Weights of a small GPT-style language model, trained from scratch on English Wikipedia.
Architecture: LayerNorm before each block, learned positions, biases, tied embeddings.
MLP neurons of a small language model. Each row is named by its layer, matrix (up: input weights; down: output weights) and neuron, and shows model dimensions 160-255. Each number is 200 + 40 x the weight over its row's rms, rounded and kept within 0 to 999.
Before each neuron's rows, "fires in" lists the words (lower case) most often at its 100 highest values on Wikipedia text that the model never trained on. A number after a token or word is its count.

fires in: "during" 33, "other" 9, "western" 9, "all" 8, "eastern" 7, "both" 7
L4.up453,148,219,208,181,156,191,207,166,240,166,274,174,131,214,226,218,215,227,156,210,239,206,221,179,204,204,136,278,236,191,148,250,220,205,237,197,198,214,247,213,284,219,125,167,134,222,203,208,150,207,207,220,192,276,192,260,156,153,200,175,224,227,205,149,202,204,146,184,212,92,237,95,154,209,194,195,268,214,178,215,250,274,160,186,180,216,138,236,186,275,153,239,214,248,216,230
L4.down453,218,209,249,182,201,177,180,157,261,182,237,184,229,199,267,168,262,208,165,201,161,238,216,167,209,231,235,108,130,266,163,93,164,191,228,217,260,205,308,148,183,174,163,172,211,179,155,216,208,228,163,198,97,211,205,175,218,156,198,215,174,249,218,170,203,225,159,179,199,206,265,196,231,231,220,139,222,257,171,139,168,221,184,247,237,167,280,143,248,190,148,176,154,146,227,197

fires in: "on" 94
L12.up127,191,177,202,226,243,188,176,225,159,126,184,253,247,271,155,215,212,162,141,149,197,265,218,194,273,184,216,276,158,176,190,119,174,207,180,220,243,275,255,203,217,227,187,207,237,180,171,211,186,215,173,182,151,195,117,195,219,178,245,129,203,151,237,152,184,183,192,248,177,183,228,222,167,204,192,106,262,248,172,192,160,219,181,328,185,164,262,312,182,207,166,279,224,150,156,137
L12.down127,170,261,163,144,177,246,242,110,197,267,204,166,234,204,191,146,167,142,232,220,167,148,188,233,267,201,191,159,166,169,183,291,168,195,149,276,197,172,210,195,198,281,204,196,184,261,170,219,219,216,172,208,180,248,256,207,143,245,189,152,192,149,208,209,210,226,194,147,292,232,211,167,216,197,183,243,235,177,208,202,223,187,194,196,158,184,190,213,261,199,159,206,205,181,195,217

fires in: "a" 53, "according" 8, "as" 5
L4.up782,215,218,217,232,166,163,207,245,238,140,178,190,204,192,213,151,242,206,207,167,264,260,155,126,209,148,185,200,205,201,175,239,224,242,196,189,157,171,127,252,211,207,224,249,236,208,193,195,132,142,229,222,166,229,130,208,172,228,253,204,229,137,180,198,182,217,155,206,162,199,205,197,143,136,220,271,185,179,207,177,261,274,129,164,111,229,190,182,195,179,180,168,230,183,223,198
L4.down782,136,223,162,206,241,200,210,236,246,162,233,180,223,213,137,223,208,232,178,191,197,204,160,96,220,205,201,200,244,203,168,206,224,249,192,178,247,213,194,251,235,175,208,235,235,144,228,196,250,233,246,244,234,140,216,213,195,157,236,180,229,185,175,241,238,192,167,86,188,148,205,186,137,227,172,219,140,200,183,170,249,210,201,223,231,202,152,170,185,166,211,200,191,191,213,157

fires in: "that" 39, "memphis" 11, "science" 5, "empire" 4
L2.up336,209,237,314,219,203,201,150,133,184,216,169,248,189,102,271,265,251,202,270,226,213,195,134,175,242,222,185,185,229,225,188,228,219,193,208,199,92,242,178,190,226,197,219,200,254,183,124,128,212,143,211,228,199,203,256,207,148,261,182,160,206,167,198,195,111,232,194,116,221,171,205,197,199,124,157,179,153,163,212,199,157,207,253,271,136,235,276,219,192,221,174,176,258,166,180,214
L2.down336,221,245,205,161,199,182,269,197,185,230,181,179,172,200,167,249,188,159,207,186,220,236,117,190,207,169,199,224,168,232,190,87,252,264,257,275,152,186,200,224,186,282,192,161,120,109,274,159,144,201,165,156,163,201,229,181,185,184,268,219,208,165,137,208,188,157,222,204,204,180,164,220,164,181,218,167,207,185,214,178,218,247,187,219,153,215,285,186,213,257,194,165,223,279,186,226

fires in: "southern" 19, "western" 17, "northern" 9, "both" 5, "together" 5
L4.up16,204,197,189,129,142,202,239,184,151,174,247,164,191,273,219,192,153,161,179,188,232,249,148,255,162,235,218,185,155,202,212,211,233,176,315,248,220,197,232,138,252,142,184,168,230,223,216,146,176,184,226,258,325,217,221,219,125,288,180,206,213,141,192,180,179,165,276,213,170,180,199,204,205,116,194,228,167,219,202,226,187,176,159,248,246,228,141,237,159,215,152,279,217,188,213,148
L4.down16,264,237,221,223,224,205,174,248,136,170,173,181,163,196,175,217,257,184,174,161,258,256,186,212,166,193,116,235,216,233,208,175,154,223,239,217,273,81,228,226,160,199,169,235,202,258,194,207,168,164,201,150,145,306,242,188,190,280,188,164,165,269,192,140,226,182,248,170,199,186,156,234,164,236,117,146,282,140,263,152,199,270,163,185,227,153,175,222,148,308,171,195,183,104,177,180

fires in: "a" 83
L9.up731,217,193,236,126,243,197,126,307,212,188,202,143,257,77,271,217,226,257,176,203,213,229,244,281,218,159,204,232,200,195,227,242,221,180,179,248,166,188,234,189,153,159,264,234,204,139,162,225,163,185,182,224,178,227,252,190,249,218,189,216,186,231,107,169,229,198,149,224,196,159,194,261,212,150,201,262,210,175,213,230,227,249,201,171,177,227,178,195,249,133,124,172,157,193,153,147
L9.down731,201,200,201,194,159,220,227,190,258,215,247,178,160,239,251,210,245,218,164,293,197,226,134,126,215,148,246,193,218,190,189,175,199,192,152,147,180,231,146,171,183,213,282,136,180,121,181,258,216,201,151,128,244,200,175,198,217,255,225,190,184,237,178,254,150,156,249,226,162,155,190,163,129,271,250,231,130,297,176,215,282,200,216,257,153,224,196,214,226,187,207,226,202,189,187,268

fires in: "on" 36, "born" 8, "founded" 6, "succeeded" 5, "released" 5
L9.up874,199,208,159,235,133,273,163,231,145,218,148,267,155,230,230,230,194,200,180,188,202,241,233,243,172,167,305,205,180,215,269,198,169,234,156,146,259,212,79,202,145,217,164,162,210,209,184,153,255,144,160,249,194,158,165,132,207,201,194,161,172,227,167,159,249,190,201,201,196,194,245,255,216,199,231,205,239,215,127,224,146,197,234,229,241,196,236,167,203,175,221,243,181,176,189,172
L9.down874,181,263,219,272,192,240,199,251,196,175,268,163,189,147,227,208,209,140,162,174,182,216,137,169,194,213,180,204,303,207,152,247,207,206,159,225,177,229,254,209,267,198,171,264,190,210,290,215,199,202,210,155,151,205,166,136,217,181,223,167,251,210,174,188,128,273,229,157,89,265,154,186,184,221,175,172,229,268,184,202,273,234,92,224,237,176,152,234,256,197,165,188,183,183,235,233

fires in: "total" 29, "these" 8, "chinese" 6, "largest" 5, "only" 5, "average" 5
L4.up916,198,170,147,155,306,255,216,156,216,144,226,195,200,153,247,177,225,176,234,217,113,213,232,235,206,187,160,231,197,175,244,165,263,179,252,125,182,191,171,214,197,203,132,164,176,231,179,254,114,164,184,289,210,131,216,231,231,191,180,136,168,165,189,197,171,213,222,161,212,183,215,149,234,169,177,238,214,215,214,219,193,169,208,171,227,241,155,223,170,272,166,225,328,248,140,212
L4.down916,234,237,241,175,208,224,208,170,194,178,239,222,182,186,212,180,201,162,219,214,280,262,219,140,226,178,157,213,211,174,165,194,189,225,237,167,202,235,111,206,209,189,229,200,203,107,194,187,157,286,236,236,232,224,246,193,224,220,234,169,176,230,244,207,136,156,165,158,148,193,222,131,183,152,227,260,185,188,194,224,169,224,197,231,214,156,264,178,157,185,209,162,189,214,170,194

fires in: "these" 19, "other" 16, "total" 11, "its" 10, "following" 9
L9.up336,179,232,196,252,255,166,140,129,198,157,144,184,251,207,214,212,321,259,212,144,170,231,203,203,217,259,214,175,249,235,187,200,223,231,142,198,230,148,258,163,275,265,144,234,179,134,221,218,128,180,159,216,235,239,256,215,239,145,200,218,189,185,237,125,159,238,170,249,151,198,199,204,217,169,160,214,267,171,174,185,194,196,241,212,225,266,183,255,205,247,234,223,225,160,261,262
L9.down336,129,176,108,168,177,203,176,251,138,152,174,186,187,238,224,129,203,177,244,244,244,220,176,236,253,179,219,229,259,240,190,139,160,210,141,199,157,283,227,204,202,197,200,304,235,145,188,185,215,124,212,165,255,217,197,191,134,206,255,135,154,185,183,199,244,267,146,188,175,233,200,202,194,227,209,232,219,187,122,249,263,229,216,200,218,252,196,121,168,176,234,155,248,193,196,230

fires in: "a" 73
L8.up533,238,230,213,207,171,200,188,215,213,239,179,255,171,144,154,184,271,222,273,151,163,219,165,185,162,139,190,276,220,146,206,198,229,171,153,234,161,149,160,216,246,143,184,191,170,140,184,190,162,204,262,269,230,182,195,215,215,296,166,180,191,164,213,269,196,237,205,232,161,257,164,240,227,187,274,274,211,239,240,230,189,224,196,171,214,249,142,234,181,201,207,180,221,278,125,195
L8.down533,214,223,250,241,190,204,208,166,258,216,256,204,188,230,167,209,246,198,199,245,127,226,147,125,221,184,208,170,213,172,170,217,272,188,164,223,180,242,223,193,180,234,224,215,170,153,272,244,241,220,280,208,283,246,212,179,183,269,259,201,246,205,132,224,252,254,198,165,216,151,296,200,192,171,179,239,84,232,137,149,192,181,229,194,214,181,223,221,245,191,173,184,174,230,196,154

fires in: "born" 16, "of" 12, "his" 12, "he" 10
L10.up449,209,257,221,252,197,191,187,175,161,196,228,185,161,193,160,234,116,210,195,125,227,176,164,190,185,189,200,272,183,150,226,203,120,191,214,196,341,236,187,221,150,179,125,204,252,204,248,162,191,131,80,212,249,96,196,279,146,191,250,155,198,172,191,211,230,156,183,197,252,193,192,198,231,100,243,169,250,218,251,173,182,190,178,198,182,194,226,196,183,190,172,159,183,231,240,188
L10.down449,186,197,183,193,254,207,220,208,228,157,252,198,213,230,235,187,209,193,147,229,235,262,217,152,140,200,264,154,235,198,111,200,225,164,165,147,128,171,235,216,187,210,231,138,188,167,217,218,150,199,231,245,201,238,199,158,276,234,134,182,145,135,218,246,181,196,153,162,203,197,208,215,186,202,183,213,190,162,184,176,212,210,163,186,206,230,271,240,219,224,240,166,178,252,243,185

fires in: "goodyear" 22, "year" 12, "minute" 7, "out" 5, "weeks" 4
L3.up844,191,218,182,186,198,143,160,214,116,246,187,235,210,219,145,161,195,204,216,201,227,286,169,161,234,258,243,245,191,171,251,181,162,204,214,114,276,230,241,150,183,222,250,222,179,231,246,170,277,135,246,248,206,203,238,260,130,170,236,200,211,129,157,222,179,169,168,195,116,255,173,206,291,190,205,173,207,239,134,160,250,188,197,184,214,195,165,128,205,165,142,238,146,206,159,128
L3.down844,164,193,181,158,178,245,174,157,246,236,213,222,246,258,198,163,172,131,180,159,246,251,151,135,253,190,176,228,223,184,254,205,244,183,152,203,221,260,203,163,197,241,147,200,202,145,237,224,270,116,229,230,252,238,157,226,177,200,204,235,185,215,185,148,138,162,169,214,151,182,182,228,227,310,160,226,189,183,253,121,173,205,174,187,218,201,201,186,131,212,160,180,196,179,217,196

fires in: "that" 86, "who" 10
L3.up113,231,249,166,187,215,201,224,165,144,184,117,179,168,190,211,200,170,182,310,219,184,173,210,133,185,160,234,228,148,213,209,91,186,227,220,153,131,178,136,209,207,179,221,161,178,242,140,226,155,195,220,253,231,181,202,256,218,178,213,230,174,235,125,216,193,224,167,215,187,254,202,192,180,173,169,149,201,225,232,264,200,219,244,233,203,155,234,217,196,206,173,215,219,223,133,232
L3.down113,237,171,209,250,225,161,195,223,142,125,192,235,259,240,222,196,183,235,227,162,191,199,169,263,205,216,184,203,219,161,208,196,265,224,163,276,166,223,176,238,229,248,193,210,142,179,214,125,205,208,182,101,183,179,186,210,180,157,230,164,175,188,227,179,242,178,150,233,213,150,231,212,185,207,193,208,228,144,105,269,195,170,218,305,136,158,182,211,219,188,190,132,201,243,174,267

fires in: "year" 23, "years" 19, "husband" 8, "season" 6, "episode" 5, "series" 5
L3.up524,189,183,172,177,231,264,234,276,219,207,182,195,248,207,175,228,186,188,251,201,269,198,186,169,228,245,145,181,235,156,179,235,171,181,201,194,210,240,171,215,174,281,222,191,196,246,273,213,152,108,171,211,261,241,176,268,165,216,160,187,155,150,196,168,244,187,183,259,103,143,178,240,227,190,199,197,199,185,197,185,175,202,208,231,234,218,159,126,172,212,199,239,193,212,213,238
L3.down524,182,199,262,166,229,233,225,185,118,265,189,246,208,157,223,263,168,169,193,143,99,235,231,220,220,233,169,170,207,197,233,173,208,154,182,169,187,225,133,106,210,135,228,152,197,156,207,242,164,110,190,161,259,205,229,272,230,232,205,174,204,187,154,276,154,137,148,233,155,199,201,241,191,188,214,179,262,174,221,230,225,266,261,196,270,213,238,206,184,208,215,230,121,193,228,178

fires in: "as" 23, "goodyear" 23, "year" 11, "years" 6
L2.up524,236,217,171,161,136,247,181,308,248,180,192,178,201,198,180,200,154,273,249,257,248,249,216,194,155,152,160,161,168,194,219,194,283,161,212,141,243,203,247,100,235,282,242,216,294,202,196,186,136,172,163,188,148,296,180,243,200,141,216,231,196,226,163,176,133,156,167,258,154,255,157,228,209,200,188,211,214,217,148,100,183,152,180,158,146,206,181,167,194,195,306,173,171,276,189,221
L2.down524,182,197,197,148,196,197,220,194,203,213,215,236,143,185,169,180,164,215,129,203,255,230,213,256,165,209,154,227,279,253,220,261,261,177,190,183,222,267,170,199,178,220,193,194,210,201,257,181,123,183,155,187,220,180,147,205,226,146,178,165,233,169,154,190,173,181,183,268,126,202,141,128,190,215,260,280,194,231,199,188,191,199,196,233,207,244,186,136,187,301,247,191,182,271,214,205